Weights of a small GPT-style language model, trained from scratch on English Wikipedia: 6.88M parameters, 9443 steps.
MLP neurons of a small language model. Each row is named by its layer, matrix (gate and up: input weights) and neuron, and shows model dimensions 32-159. Each number is 500 + 50 x the weight over its row's rms, rounded and kept within 0 to 999. Numbers have three digits each. A neuron's up and down rows have the sign that makes its largest values positive.
After each neuron's rows, "fires in" lists the words (lower case) most often at its 100 highest values on Wikipedia text that the model never trained on. A number after a token or word is its count.

L10.gate2:582474447474510498458457509534472429528553475461544556541463454521577466578482503519540516486450478564532547504547405381525442497551497465559433481547417495526468450529478531558629446538470474592528502526475517318425508456446520401512547422430501471514616418510420543545526522521502472533478495574427473447430540522505536540558544477474460483494509493557430509517570513429522552536465
L10.up2:551533455527485537464456518451517521506496552452530420529494528401527597463544507532497585544535469502479554475524426580361477485525456504481456475603452586496414520541478533552472451517506492449485504441484475512398606536506555452552478498484492486606514424583438493479528410556532493530564505438494465502473441433476463501451564469429423514585483544610473466588477575544551580469501
fires in: "as" 38, "and" 18, "was" 11, "appointed" 6

L7.gate317:393609567575478441393507541617499491479564526546491468479541461433542508402548521497465478528511537476451445493641570411493512496507499526492531380493539481458524465537485515505457380452458555472549545547570465521489381502541423457498527483495517536405502513551570482469471504483487471517558541505510502465464483420434483543498492505543367531474543460517443497446513513588535477435494
L7.up317:447537498497546483475592532459501543548499520485461471456385535558473487467484527442465482480474515521394524558425525546514537553512516516384436497415516592553381534502496461546570611467530518511542470445480395476514526434486474582548532501413497492535610471565537506465502571504576512423528523554447475514540477530571420364438485472539502604481427512529541594509490468473458596456508
fires in: "including" 24, "included" 19, "include" 13, "of" 5, "incumbent" 4, "includes" 4

L10.gate442:456567548430497579503420588499589505450548505438467449549549449504484562528567431477530511601520487542565525449619426568522510479368498628541529570479543454507533429451476519478402471497400551492525436470496564435543488477377514457536514448577514445497420455593585537484478495577508460480509536608383503480564499485464485577501614518458536449460573539595456488489448538495513488518539
L10.up442:527470515465543567560567480523545455538540526452533484599559494494529522530440515465595576529533583555437466393586461501523431510561542455544561453510478431497471448451492518517549431539475506436458510489533500515451414498496488471487440458506630470424442476563427549408482443514520534427564499516490442488540478555467491491515453475439480512511557583596453482604492504445445556527567
fires in: "as" 24, "goals" 7, "appointed" 6, "house" 6, "assistant" 5, "secretary" 4

L14.gate416:474489459420521527523583487536525614478387425518506563556497586504447481497464454416496612502426530517540410476570516461523469493490565473502434495513491492448524513488486539479483462500510457552484506488497533501509527501390446447522565490527461608509488455442477547532425530425595550435494437536523400477421456473454480522435488460536543534597485593418502433520548504544549463479532
L14.up416:466555476529479503510524433548423581531438524484369470514513414426466507478507403522433485468438539530558463486539511472527419518463490431495481450525427545558439520548523433489412487476528575435452561459496540556421394538492594550571517467546545513392482428455491477608594482540490494468532469588555501475469498515503541386509585446590494451492407516526428444498424429454475519526541
fires in: "of" 31, "through" 6, "throughout" 5, "with" 5, "than" 5

L8.gate311:453434471541436479509449611549649444451528464448454459561471427494484523430548494474493487498477531533512463405547455542439511529510451567465460539518473471437518425535433553518546442408471512525467522563456508529543554459536442405522470499536495437532419409555593557495442496541495472453472377471440466485482420504458456450432511482511464486448504474568414498540491493408476559478491
L8.up311:579484515508532505500510484442465459516558493466531565525595489575565501474595360500527557545509543524469430395557485528459438497473548399594427539461548464459575486448525516490535516485505586522465460485528453401563532493542499561519465489504459366488608515463515432491497508534555436500519394465543500430531475430420525460478500500514388533584436472496507441516504544564504509494531
fires in: "of" 45, "for" 26, "to" 7, "intelligence" 4

L8.gate458:546484493499446419508496512546509513434498472442432561560518449459400492437500491476497548508523468480475476592538470452521559540528566482549476508515454507547554484505536504505498441385438575513441577501394438527527484564557587445524474548535491529536557485409443475593537500471523557483539599567414468442500468443419454493485470453586447547486412510489431475459439538498537440413542
L8.up458:420513466555501403514506485490468563509520446520495491420471509502485490537471456588482458377564440465459494482510520507468452458433437522435438488470535482461450525554560470558468420398562432492508555513530520479435359580591496554510539531456475461503545522560474481591484541534451532473433568580471543456417478479483442445549473484548554534439470448620510526560497513576572494424519
fires in: "of" 77, "significant" 4, "office" 4

L4.gate31:606464523532441444498534465551500559483554454455574617529465517516534509436407561623489497477471414494462404428544473458513399520557544521553453510466566526563442481433471545471482542537597512534530435482511463554481469495468550501466501581507452539515445574541540563471431498560554525570614531530465501534545529487597599485543595476490499532445556554484539472477592577546527591519566
L4.up31:478502495365478603500499486427542477459553443567535553499546541507536446552405446504601477514485448523383476532470484553588544435488580616458576504440512512439478565506504460500454478476579443448514510548506534481545574499539456569442481521539626521537543508528457476537380487488537618500572466439574551422433538433544495484475548516581551568496523491476579442589477511464553463378434
fires in: "in" 49, "after" 13, "together" 6

L3.gate81:560499437493508498427459541475510451524504548515578534524467480527503464590452550494446440491504462509545586458594441579567420501499474507571514486567465556617472495406435458520491498568501498607492515444480412469525538488530608485425544529497533444512480583548551546408513542547494491491492474474521554465483455438467478560568589606476455557504518445534509589470413506485433493513568
L3.up81:508490429404545517531552598516464383536457454472508515512449501434525533525518399509508546487533420486474612454523384557532481408534566577527494509439425537555533465457552487453383475413526520550511511483495443461538522477539565604457484404428461486486524469564515564490439545490485479489465453486572550470441403521476441521583390524465512522506516499544467513504576525495507419478440
fires in: "in" 53, "including" 13

L7.gate356:585463468466490455460550470469464536517449517576354497468549562464544512509438536630550640478487453562442430514548480390407524497483505389469520473444476460527503465487471580403498553414453483507405516417520487497478464572555553426512492498516472542438458556502581445521456458536437568513497395436523468451461466465492550481563490514432533532520487475453452579512511455472506520459482
L7.up356:624555482486528538496530425502550527452571508572425460553526555544516498592473542566535568493435465559481527522449527413443401585558509392507483480516440481498433470554518558467541452540504453589466447478498523467515541423458546554493592516495490496551512587465529488460500508516493529471495486608518462431502451433484483536556418588462498570567403439446387551525544477467453560504569
fires in: "government" 27, "development" 10, "environmental" 5, "environment" 5, "environments" 4, "governor" 4

L10.gate511:553392448577509478478495466426560523512511506516533485477549520493578486424455440576443437473503434529526524425507449564558531520539415491508503476465485522484568516502472542535582571606492617479460546438526475461555565424486533509556446510535455430585496515472504480439489471611446474436416483442501442452507505515469527496523529497577460464474506552489456544443509436405437505451540
L10.up511:542494479550406471595636476546436571494490487413413524512565492544460469480482435507487553473539529509551523400559450465559472476543482528527487534516640595564501471521579440592500440470493513534529493378516485377516520553536598517537571493527540558516564416480493553459502491600475452553476518536499461473414523442498518597469527496459440544516444545517496592519528558520463520525555
fires in: "of" 46, "at" 36, "attended" 7, "to" 4